Weights of a small GPT-style language model, trained from scratch on English Wikipedia.
Size: width 192, 2 heads of 96, MLP 768 ReLU, vocabulary 8052.
MLP neurons of a small language model. Each row is named by its layer, matrix (up: input weights) and neuron, and shows model dimensions 16-111. Each number is 128 + 24 x the weight over its row's rms, rounded and kept within 0 to 255. Numbers have three digits each.
Before each neuron's rows, "fires after" lists the tokens most often just before its 100 highest values on Wikipedia text that the model never trained on.

fires after: " the", " The", "The"
L6.up447:144118116104133139142090107118144104153099115105143141178131089137103156132130094132114141107102173132142157129163119135125089136075131109106131163151092095062130140115113090191143129133172131134126129166109122133122142111064113126174099112115116156157127152115102128094137152147135119118

fires after: " the", " The", "'s", " his"
L10.up54:118129123130114125115121136152165140103112173124130144120116121124118182158124125091093089107111125137132105160111145109119125145130078094127110133155149152140128130146142147145111150119087122092131151128109169079107110117146160141131164141153098173126130167131120147135132125132138157152

fires after: "\n", "/", "–", "4"
L6.up593:133099177161113142117127116089123122099155114167092113177107096119139133115120134140146143103130135128119157153119135139147090153135124110129104109137095085135121157104148101159105159129138147171101134128115156086139151105157105189106133126137130121159076127140156161122096183183153139139

fires after: " to"
L12.up741:143137131090146119148136158171137082146114126115140132162118089111123168116118133135116120099117161122128131102107129131138181166138063081106122132152114125139152140083141108105084198083126129173085131147156120113112193150135110127148141143121131152086118118104171116116119135097138116157

fires after: " the", " str", " r", " death"
L6.up449:109107107139123124160098099130167117125135139171104125184100082071158098152128133107119139128141091143095093136141159129114152148117105125152118181098125151111138125120143113114113160133162087094086119147167107125131125136124154197138102108134104154086116161121124120123134208083114116130

fires after: " |", "\n", "|---|---|---|---|---|---|"
L9.up175:103102110167133088104114133157167160096168132143121074174127127133102127135092132149152120119162098180123131115130145136103132094142150145124152126125090135147107141069127110103098163124145141120137122137157124155066144126122147117059136110131129158131083116116124151173124136127140120124

fires after: "|", " |", "\n", " the"
L13.up531:143127128080132125127161110159136125129113089144167152091162141144125117122117107159142164143123146187126155084140102102129140181136121141141163077131108130122095124120157133078109168081123154114117140082120115132103110111116123104134158109126120129127148185153097103116125122117120097110

fires after: "|", " un", "-"
L6.up74:163146158164116123119086083093123163117108136116128148117161096136106144143081126116172141092180100133112132125075110167146105113123126130145135146108115151126118152158098134116126157157124105150157090104170159161161160135143149158133126165140151108107111181165089105092162172143090130107

fires after: "\n", "elf"
L2.up765:141171151111145110116146123104148103115114151137135106158115111130147079128142097098157141161106096087151094149111136129111205112121134104138152143114112118098124108095127177140091142124161120132154122097097072119101128133090156134112152107124149115107123113137129122073105114116150153103

fires after: " B", " S", " L", " T", " K", " G"
L6.up271:153166132077186128159110201122136091158119103112125129162105120076146106144132098141109123115095103135107123107143171087152132120099135107130137140108120138117150119152115128151146140162143111138134116156099150121115134152130168086152093127118111157103131136126150115104149124080154195123

fires after: " he", " who", " which", " and", " He", " that"
L6.up133:143127148173115122142118119080125147128108093114112114145130102119129112120096088136120099107102143113108136143122142104109114155109132139134085161130148108119196124092123135125140155138130134143116141105172157122115122135124122127090096129176136131125114094072125118113153160148123097102

fires after: "\n", "|---|---|---|---"
L2.up374:112112100141136097122108129142154125139104184134142151138112117164143089134153183128154119128162126107119133108144148153126154154162123163142129128063105109106115143053147135133146068074085134132112126144070109143131162103127147129116139117172100149160137149161121130106096115101125108121

fires after: "\n"
L2.up240:113105101165131111092127114116191087153120144129158073139110102140123136161111109136107163135143123095133114101144148125112165126155160131167156142113078119091120124120140109102117133096133121115128110104122062102114129105153094119138158113124149163134086140154112135134101131172120120118

fires after: " K", " W", " N", " Z", " R", " L"
L6.up693:142134142131137102156095137135117141144134111117110141130089101138111079129141107114152140099152087155138121120131187144129130155122131124139115134084120116170141153104097128164119098130148127128157133102131176130113140138119127164134128115132114113142138175127131157113165110123117112127

fires after: "\n", ".", "s.", "es.", " The"
L5.up652:155136125096113132110124091107135117141119143121137128110133088107118151147133133133149093102177130172133170120097099122167112143118120182150102137114151094158082125110168121161150108138109162122118176132102137126151152128148136137145148141121104152116071187129121078165143111128102155166

fires after: "\n", "D", "R", "L", "C"
L10.up469:157108115070123126142114139121123128144103141165118094155109101102124114106095103129156104076119153161110189152151161173121095121141151129130126119150070153131126148157130080109108123115125148120112144094117144133139157150137115125088151092120145145134104185114137142111134161156128130115

fires after: " the", " The", " a"
L4.up452:111128152103107130110135150142138106157133106117132143171106115154148153071139129121119140089146134091184100134118156115103101109099145129145176163141159139090143166131147075121133162098155125137132116131151157064166113119130149074111124140138113196100145138151095162092133136123142105120

fires after: "\n", " a", " the"
L4.up8:110127093115098105092075107105144097162129115128171108084142111156119129135148107107100113118143160106139112108140114155116114103133136138151127102080127137102139111174137097149113141147161095099104097151146154120117150117092124137131087145166096152113092142097176138154123141137158111091

fires after: "\n", "-"
L5.up162:152154117103151110113111105106135171124084141091124122129133123139080111092113122111106107104109169149148139125150121156109117112088123137149146139126103092129168102126133120151151155126126098134099118142113144127090162143122146109107114125140129150093099144097120149148139169158132145117

fires after: " at", " in", " to", " the", " on", " 1"
L9.up597:145114102125118104111140115160176151146155154183177120152085116121131135101132125109105126108135100106112121148123116094130092102114100103139168136141160128084098132142138147161113113158132126145122128141133128105102121092121151131118155113133134149132100152153124154127116121103094135107

fires after: "\n", "|", "|---|---|---|---", " Career", "==Career"
L4.up411:191129158112159166151130170145162166075093152116171080105134109143124104097084133136144113142094071166107166129081158112121154150076120151139167155077150144119157126109141113107114119104145105130131112157192139110127132154112138121153110142143122136122133169170090134121097100131153119140

fires after: " In", " in", " over", "in", " of", "In"
L9.up677:120168140095122123146138132127118147081132105109129126114093160142132147112117104132128156081123109150155091139144122095103158129105105125124117156147107072142131129119126124139134141097124158145149085085116120111124147098139081142151123137100086124165119142119176082111131066119092106125

fires after: "\n", " Democratic", "="
L5.up328:150120125122111149114094115093105143144153157124104121141161136143158128105078125128124111156126132169124156136117146160142173143146094127103100073152138120104134120116165146124123131138116119169078128158125147090109087141133127111123119085109152131125126146111138155161098205140105150131

fires after: "\n", " V", " a", " v", " and", " the"
L9.up663:110110134167160132155115156103098124132138115137128146084107109103131128102124121113129153139130166136153142091158083096137103170131117139161137115115129117124133128089130136144131157129091136140096131147161124108141121142061103099097125130106146140118127150129159209135126164078150123131

fires after: "\n", "-"
L4.up586:111149126108137131158142174139131162147086158104124095151139079113137097121137152121133131106136157175121126158110114120132121147132129104139131071112160133152150125157144131110110123149129129110125113107145156130129146139110109183101106108124123144143115170155154105119112165104108105099

fires after: " ", " |"
L5.up203:129102126129160131156143128094177151097076110117124129145158132172116077117104138127148151104130155178125112122153148152156114161122142161164163133075116133086170147077128118072123106162145096160122140119141139143115148171118126092121141140091114153149145134111122139084124106089133128116

fires after: " |", " Final", " 8"
L5.up132:095090117138165139155107148139136108142119130119117142175108140185158149117132134135121144131114116130136109106140145110140145114078099130108149189130128136083164110117149121115085089123112140184144103149081135126136155178117152112101144145132141145162122103129092136120112152104102105099

fires after: " to", " not", " they", " He"
L12.up402:139081133133139112107115140100149116134167087093112108166144098129100120172103115112172133115111160157094109136153136105148139146168105096135147132164127094108159147116130161149121121072169084144095148120141138164127119146131121124134100122159122126100112131088151161090096124069120134104

fires after: " =", "\n", " a"
L4.up29:095129121143116090109127152119176117164127154149115149094103146130133116126099115129113100155116128155101118123126165139105113156115129101193168113144124151119083102127107170078159152081138140092118096126139143102109120131117095174100107116112113130127130116108137137141113149116074121096

fires after: " the", " a"
L12.up388:142111132112111100130118118118148095123115157174157166146092113069150134165108138139114138127159155123168148184140119129100144149110154083173145163174151163146108120108103128116060156144122110129123105114123158137125164127103122156130124169112086110099125100161116078141117132122122108160

fires after: "\n", " Total", " and", "==Career"
L4.up213:122096125158137119122119144117131132125106115154144053164130088118135138113095149145165138107126152105121168133099148151133130132111161122153128146107110143101150148142100114125110144100156154151106097144145143144160133153092097109140144106142145146183086135107123123093089160129131158165

fires after: " |"
L9.up332:161074094126150158138133132153135110111113107095127120098156122153140133166108111111103134121105130146129106142172109115142138143120130115127142142118161156119128128103122119085120131109134120149129134119115127154108115139109164129142137152117131086134115092126135153137063115114107100112

fires after: "\n", " 2022"
L12.up428:173078156111073157082131169116093107142133128135112119123162118113142143122128099076109123139125116185139100131140131138107157150130115139087123108147109097090131097119127123129110106137110139130160091160127123114078157110136105098122097159134150147125099172112145129149114128148115171135

fires after: " C", " G", " T", " g", "C"
L10.up605:129137112120140138118120160163120113142148149125155113142119135126112134144107085118146122117088123137075116087107118107127111120079125109158116122121115144132148150113154116151103103099127135131129176179100126128122135140195108137117123108111088157168147161107128122100141161156161121152

fires after: " the", " in", " and", " to", " with"
L5.up598:140173125134128116103152146145129117117097078120130176127090141094154150131168082102110081087091094113126116135092126145082134163105158123130149099125130164135156149075174139156117135103115117150153119146135139132148152147141134114164148131138112152098144137155093149110090153100153121100

fires after: " |", "-", "\n", " a"
L5.up3:154091133124172166107170134092127161131122162147100146135085131130184158091135137146108145154131110134182143120054137138115074140106119168116152110116097122138151116147150141122153115109142116134102122116110131145125176153136108117088134111115097113119124133114122082100126182113173157124

fires after: " re", " dis", " inter", " Re", " un"
L9.up4:140102139113103136116135102100103124105100107139119151147083149156116114129121103107115113131161111156157117121131125139157083093122152134138094121130087156127062097087184097166134116135145132131153118067130157139098150160117089128142133144098143101160128123097139154161111129122124106147

fires after: " G", " B", " C", " K", " N", " T"
L6.up79:106123158138133112113108133107140137137120134149120132124096125068135122159138120120172132063106090116154154099117110161116145098125115134148109122104157124171133139128145161151133126109165105108129114137120146104118129127150116130148132148145108148149170108116116133118162151165135122118

fires after: " was", " a", " be", " were", " f", " and"
L12.up766:134168147163145122134159172116116122125171113150123129102161109165145113126107115117162133144112119126112138132139123136116130147126111167121137070114107070112146147098130094134158162124147114146143112133179134118171136127125166106154110126143156112118120117072109109096148117111126129118

fires after: " to", " would", " f"
L5.up638:187172125158124145119132117091122127160143112142155149125111089103146156129132084105159148081117116099120115089129141168127123139113100148155127107130113121126168121131144087139111128101172125154137164176131145103149176105106116122120139127144157131142088100085121162120115163106129075109

fires after: "===", " ===", "\n", "s===", "=="
L4.up708:152104159096150087127128105145105174095107094137169142115150120141119142150110119116139159151087119139150124121154122159138088145136145130090132125147125104130096131131133105142121107153170189099120086140119145125100121172123134068131131102142093096145132163160101155142095139111091104124

fires after: " is", " has", " are", " It"
L5.up533:127103111129126098135120146117168124146092102091125122138124145125119151126105149128101149120126126094129129147155138127112157124126144159169166096113112121099126130130088138158149128101072104119107142141161116131148101117109137154161135152116091173165123137135169136093121111098131159114

fires after: " to", " in"
L6.up155:137116118142132159131069160102189134140142080112110112131135083168110105143135142092124157110099132108086138116119161134093137107123078131127116121129154091107181153151160140146116115103113144139154160104122115118133141143121099104114111110143158121132092097139139151155136100115125107095

fires after: "==", " career==", "===", " ==", "ography==", "s=="
L9.up335:147097119165108116162158108139131194071139139148152141105160104135081185121092128153130157132081121181151123107149109111164113147095095138152100140120123114138132128174095105106117143128162104144130173101153151130129114131099144080125122103146109106096109149170138146089106139112159149145

fires after: ".", "s.", "er.", "e.", ";"
L4.up352:123125172128113118145144126143129096167105150152114133103132103113131140123113149094120100124104131152141106138117109124105146142141121136135112142095116125173085152088113102158137109165156132120124142117126155165096132120122152109121165146167128140103099112112100137139121170134112134134

fires after: " 1,", " Th", " 4,", " 2,", " 3,", " 5,"
L9.up621:114134161144138122099080136119099140082143112148165145114092128157099128152092102125160149124127103144128144142110107104112122092166102127090127100111109108175094095118128141183117166100129144157175109124130103101125164144101130083103138094135141168129143155116118122109174075145170107093

fires after: " |", " Votes", "|", " Team", " Date"
L9.up561:089146153109138079143140131093125132132134157169128148174099135114122115127107137163112171131125128147121133083100168121135156127126145156093118131137094128133167136094116107154126060102109137111109165133104119153121181168105149140143162133135124131151121126108102121127118191104143126125

fires after: "\n", " He", " She", " so"
L10.up242:194119121072127131140131123160148139132092173136142107123112100166139124097109130090104113110119145132120143144115120179135120139104095122144099105121126126146134177116144106132130156106116100067137151130139149161088148126121167149097092145155134133138097117155113119146143125178152117137

fires after: " is", "i", " a", "ian", "\n"
L6.up739:104150160154115127180115158106083132153095125124144137125091100136122109123178086092091121164133108143120105135103144105148101100123130115123140137166148118107145084127151158164133161146154167117130125170111142137124109118118130151143152144166132125139109100092118147176098133106080100127

fires after: "\n", "|", "ing", "=="
L6.up360:171128123083121157090160148083152142085095140138110148153175098170126134139103099129152116102173149105134170105122126123137126135093102144149162130091128062168117135143126145121141112124077100135146098143109147151129167124132133113126161090152090101152129151131100112114111149136116088119

fires after: " Candidate", " Votes", " %", " Team", " Player"
L6.up38:083102139102098103154142107086160090132132128198102129182103123127107143147137148140116109119117159138083120139122179150137139148113136145132132136133112125110137134144128131135140091139092103129155155144125165125143141176097118125121166129102100135149119123129115134134144162139145118080

fires after: " the", " a", " at", " by", " H", " on"
L10.up521:131132108151144108116119145164159128128130130126195129118081145149133108111137110107128127115158144170166154098166112114132129107130086085146198123143129143091150101118157130138113149119082109124144099136102141155118161153057130155118143135147141181147161136166139136140104107139122151125

fires after: " a", " an", " was", " the", " and"
L6.up675:154143144155124109106145135123168158143110156119120167132134120106149182105143117111131157131145074166090126096126137156128150134133168125118124117107133103160141123135161151124123110173134109078160108157143139125085108142132132100139132105113120115165145139125118180093124151095109126102

fires after: " the", " The"
L5.up448:127116145129076117151138107148145113095123107107134139137114101155144149170118144101095153099122096105104109118164130107164119166129120136169133172146113143145110152155083113128146137108120109129082139147081140150086156102118164139151101096112109168109083149130052151112164160114090139145

fires after: "-", "|", " S", " M"
L6.up734:173145126126106111165124162119147172128123075098143129127156082117114156167100155124154164112120099105074127107146146173129116136119094141103137134125126147112153116114111130121115139140123101136096154118142100178165138156133067111126086145118103113082102174136139116087126152147116130114

fires after: " |", "ie"
L13.up436:149097144106116110137116126134131100152106138141122127141163117103152159110092117105132126120159110127095155146117143113136106157086130124148079128160125133128130128133159097141112093166103185146124139139144135089123106115115139149143103143111121136119119138142149160112121152098120112110

fires after: "-", " (", " re", " \"", " un", "==="
L12.up364:157106119120118176125128140108106099112082150155101116135145093165107153150146142156112092165107138155162148125128120135150118117120136071112118172148098134134130099114137149140134100132073132098119121116137163161113147066149164141083097102085141123148134100145110152139133122140170129147

fires after: " |", " and", "L)", "|"
L13.up622:079154129140155141128128132124069188147097114118149098149133143110128135145095168175156184143118123153187122094151149131125142154146067154080108093101148123139154119108096101156123116102141128104106143149159129111102119208119102165134142134151112078135135090146138137128114105122106135099

fires after: "==", "s==", " ==", "\n", "ography==", " also=="
L9.up135:139100112149110146144152125120135167121113114153137136165128142108118149098101162115080140115086126128161125125110125117108133139122139143150168140166133088124125176105134142129149138168105126106173136112120142162138109153091072134106130104113097121146130115110146131101101091127134139120

fires after: " |", "intend"
L5.up313:135118127125144119095147120120122095159116118105100159114132148150127130109126083152139138111150113165131141131109162134131118134091129160160109159159122130129148105083139110160088096150121121144140171170070141126090151109156160141148177129124122162131062135120133122130123113068088097090

fires after: " S", " P", " T", " M"
L6.up661:101112135110148091139088095135174120106105074153146165148106088078096159160125126100131113092174116128142125126088150155139148131142135137173139131097105157135088135120156161144123091135129111122120086138136113121114133162113150097125111098119139174105173132136114105099186182141134119127

fires after: ",", " is", " was", ";", "e,"
L9.up662:144138147128141121094152104132182165131091080145130130113108157120112129131154180130109132138141097133095140119126146128119104130104112156141136097094108136155133081152102111140116100136140108075081148164133140138131071120151118162173132120122125108135125121118118071071105153137106143117

fires after: " the", " a", " The"
L5.up439:107157149110107117082166108155182148148117143145105137117135133125139149124167127072122166104121106148126141129158149134083130100099130099142150142160128111102122161112137110155147180110111110107128115138125140140148119118138181069153136093131145165112116152174106150135142161129081128141

fires after: " |", "awa"
L3.up460:116137103139115143129120183128147122097109075116115106151149128127170143143128141146102151110144143150118129106078141121145080123118129126129123118144122132141130105101127150158126175117144113128112128105143131135054159170149140146142162120103129180138105096114131177111103164095184128101

fires after: "\n", "-"
L2.up19:164084128154139136113155096132139159137128174142170128124127129123158129122155125135114136128149095144117141099092145146111142113131160130153153140143144140141156116127122138133170141120118110133117172139135128139122139117137098139162154100143147145120140135099116093047158154112149151133

fires after: " d", " D", " o", " so", " e"
L9.up555:182077099119141149141096156141136105114098134124123148150200109163124151125147126119098108124148160157118132140123111150121117126152119140149118143096145111109150148122127104169152133111137156056098116120134135150105137113106090130077140148146157116100069139119110144127156142109126148121

fires after: " m", " v", " l", " s", " V", " n"
L9.up655:116104168149113173149152145112139146121175136149187111093108119128115144148095127120089141150140099137135137102148151118108130153110092121147122149159112108153107149102121126109117098125050130100119140146135169130098145118126136127111131082098139129097130152099158149096147137140150116136

fires after: " in", " In", " Alex", " am"
L9.up278:130140172151083127085137137142084102117109164135106131130147126090130149183176096165125148125114074113190077125139127120122107127147140104112127140107110161107123115090146081147131132115068155162143119131110148112127135164176122133115151116130140113164127127128125107123104076135147100102

fires after: "\n", "|", "-", "S"
L9.up304:146095140115135141131098123087114123154136140106113109131143137119123165083133127139099158110143111148127150114150135108153136181039143125149157144118138118117148118124106140121121105144096150104108154143136156113122140162114134112098144119168141134127091155130136134142087146087093120147

fires after: " the", "\n", ".", " The", " is"
L12.up482:170084132095109140134108159138095121133098103127157130111154157120124160106126076132153171131138108132162134137128110153078113108134149130144112152115102126150073114144109140143143158149139089148096084156142142117111147116135161134119126155140124116155102155114070121073121135082115137121

fires after: "\n", "|", "s.", ".", "-"
L5.up36:162098131142188150119199089129133135116083136120100135155125147129079117116119121131097095120131143127135191103099167173138089114119101102163119129145081099135135117149095071108139179130141083138134145158147126154122138140099128120110119146129127112146105153139135106153116144120111144069

fires after: " a", " was", " is", " an", " are"
L4.up343:121114106114131109099112154121155153118084120112126131150142147137126162134105154127127133139137077160137129130127143116117179118095129194107145091100130130110157128146105085119115114134161159143141114135173178110149133151125084131142090116104112104139117094138137105115133147074101138124

fires after: "\n", "-", ":"
L5.up30:131128108136099177100148126134156115136117161080110116137140121135107111109150138092157116137141111137104140070095115151105168180173138125086176108170106085087130122148150156117160127132156128120091148199123118129142153117108099129146118113123117139118127154111120129106121191104138120129

fires after: "\n", " Party", " Pos", " Year"
L5.up436:103140138131101144083117079099134139145097129141174105094087147103114134135143102103136129113133150129152175115138109115118119132128143121142128140132092107110136135141136100115183148126132125095094124134142159081119141121116105125112139123160130130125100131147138119109163129141181144121

fires after: " |", " ", " in"
L5.up68:137133133137167149092133118094120145143109114087089155168140102146136152152121127119155101093134156159164086152134132098146128149114107124109138124139137160120155150108174043124095148138101113178160128095103141122124130128143113109165123153105096134133122098111109180123088111099153108137

fires after: " |", " "
L6.up248:149131098103142147146130180151159092173111128100147126124116144116125154163140102129113115117105118140136096115121103144136109118105103173116121089142106114119150121087155117096132130138097105190159127119099143167156166127095159148164139136101106137176080144114149136136087162082159131141

fires after: "\n"
L4.up553:120103116137135143109144132142130175149121101137136090128146141095136143139099124139166128091094141132129141159133148151148136142112098112162120076140133171161097134084107140177149128094127132125112164139103131136106150159141180120110081101084175095172087158053114151144115134127147163105

fires after: "\n", "-", " and", " 1st"
L4.up603:134129117162160109140153113136082170135073161124158088115126122123111158134096141131154153153126140172119127085094155159086115152134137131154111125109097190153167135128121119113114111174087140158143087104130134131115176130145113112100138130114157129128109156155103138122159117175130155133

fires after: " the", " The", " a"
L5.up189:124151099085113135146133105150128113148099113136126164119097106099113185135094098132115155068111138136133131118097150144125137137082123139163150110114167132170144154162134150071109149125146139122130136093107144148098132142135134154137094120146114137147105168160135099118149173147095099129

fires after: " |", " —", " 0"
L3.up673:128166141176175142158103147116144120124132088151094108111162133137116097169136118122119125107142085167132131079128153162115118148145137113088134099131108163150117126102115130098101135118163109086093127101088131109109125122112161175153173142125105161121091109131104135105120144095122132114

fires after: "\n", ".6", ".3", ".2", ".7", "6"
L12.up166:198165102129142160132114162169097108141135115165097108095140177107096150136123127122179110145103115154140127157136103137151133160137146167119156106105110110120103129124136138134129148095189131137091120123147142099097093111151146114155167126111136174130100157134123139133107094142094112123

fires after: " and", " the"
L6.up299:147102142128098109117116130121147147125104115097136164127137140149112140131123112116107124107111139102123133138077082090084127169095138124132128135095111121147141129124147154143126150154143132128134144142157115172156153164105136078156109115135144147146122172132136089113127108108112128133

fires after: "\n", "==Bi", "==See", "|---|---|---|---"
L3.up633:120132125113131104148145128098132128096112171124129111145178096131143105118143156122141140117115128101143132171092184140125108101101100138160141133088102134086125159109144111117130124101126166096139149171068137111134148135116148114148150158161094130157100135185103114134087127154127151086

fires after: "\n", " s", " 1,", " (", " un"
L10.up425:121119148159125126083101087126135151123118091152111125097107080167128115113145121098105142115138129144164126137132139140145132124131190110146140142124092124118136152060132118107133090158132137136149091095134142121102192109122153127103120110141141124125093116086156148126111130156167100120

fires after: " M", " P", " Z", "M", " S", " L"
L6.up254:117101140150152108120080139149149109125129094156151127167110065137155149166139102127077140132135124145168147110101128130104092135125130121153170119106166116141133097128129094114149110158112129103147089152115121134097105149104153118137137105121153131115153152120138113151176108128183109125

fires after: " the", " The", "The"
L5.up554:135150068091109122107103121112123124124130148121138113171141167144153133092118058140106129078157133093142123133115151136135117139103126143138156174108139144085109151101125094154158148101159132091115146144108126129112118111087154125138100118110095190169111162115120131106165175141120147146

fires after: " \"", "-", " (", " mic", " (s", "-n"
L6.up733:139152154105057112141153133142121150172100098168106092142143117189156145124099117122143122154143107159096152138124120131160128140110135130151122150118106160209117091133143124143091103147104112111086141138113144134107153122126141158144111118073094138152113092104132104113114107076108110125

fires after: " the", " at", " of", " to", " At"
L9.up739:144133131119102142136150157152169151143126118130173120131124121075117150089163100064096133119139075143118151124142151137096145129126086124152075143140089094145165108089123099126121135197147134145116175128158099141107163077075133140130132127103146118103139153135107110162150110166091135130

fires after: "\n", ",", " |", " Chart", " -"
L9.up515:153090123131118147103123095112153149153099139114171122178123120134157103120121153104128088125150125144087137139129183109141137114139108101142105114113096127129130110087079102131141123130114128125156090181087112131115132123147180157120152120156182136175118128121115115124117135138114157139

fires after: " to", " would", " not"
L10.up764:136089099137110156138103161141158093130100092125147163116128104096125153159123112085136146124135113126153121128108152143132110125159085140137135154177130084141126117103113179105074107112135095133100159120136151155118152152114125107154151126136135140107115106064150134159158174157162134158

fires after: "\n", "-", " place", " career"
L4.up76:155115162104129118103134128103126127147084140118148060106128133110112149120103123121163101144107143099164152152115142131160172139093142138133112082093155138131129124130156162144182156086127159114117104136123144148116119140139132123090137098191133151142108163131127107120115130129127124117

fires after: "\n", " to", " un", " did", " not"
L6.up692:145139088136135159099134132106161106096063107146130152130139132063191150127128114097173157141140140124153127149131159115141129087100150133144110139112138123152137133106153094152107109077119147143151156112136108142173121120139124102111096131134151147144156126128142177122155110133154137105

fires after: " New", " the", " a", " an", "On", " |"
L10.up424:112143134181151090160117131184121104133137148132102141147107134091129133101118165167120099125160092127125091129154137064117115131076151125108146138142129094107127099110170137140112127121122128123130092088128136120118113166080147141131108124143149157158124165135125172149148118071137129155

fires after: " J", " L", " l", " M", " R"
L13.up423:124166124124138114158160158135139125134107065176147146123062076146126160115115124138100111129132108120134141108132181109140161151106099140140119100130126133134122148120128101121093083108129105123115098112134133105125124178121133116125153109133106130118197143127185122112116129116148154125

fires after: "\n", "|", "19"
L6.up258:101122105131128173122076110097128156142114162114154092137130090112154103140150145152123125107134128131118150104093103160138124098112129155167152158128079103112159103134106125128152152118097140173140110116113121124132174116104104118126111128143136115128102156150149131099141114141165162105

fires after: " |", "|---|---|", "ed", " number"
L10.up163:128101140112123121157114110115123131122128128115127131141111118174136165110128109103107115134144156146151108128109126108133161163092167122141145121155098142150189196092123143147132143143107138125129115157120119130125083121116133131148121117149128136149129100147112148096135132132089105117

fires after: " who", " which", " has", " she", " that"
L4.up555:090097119123131108119169093157152125130092139125107125110116115150105147156153144127114104127110079103085106134193112095103166110120137093118152158161137119093179132120104149119136111087124119125144135111123170158124124097111091141089133153146103150124136099100135117103175175140104133139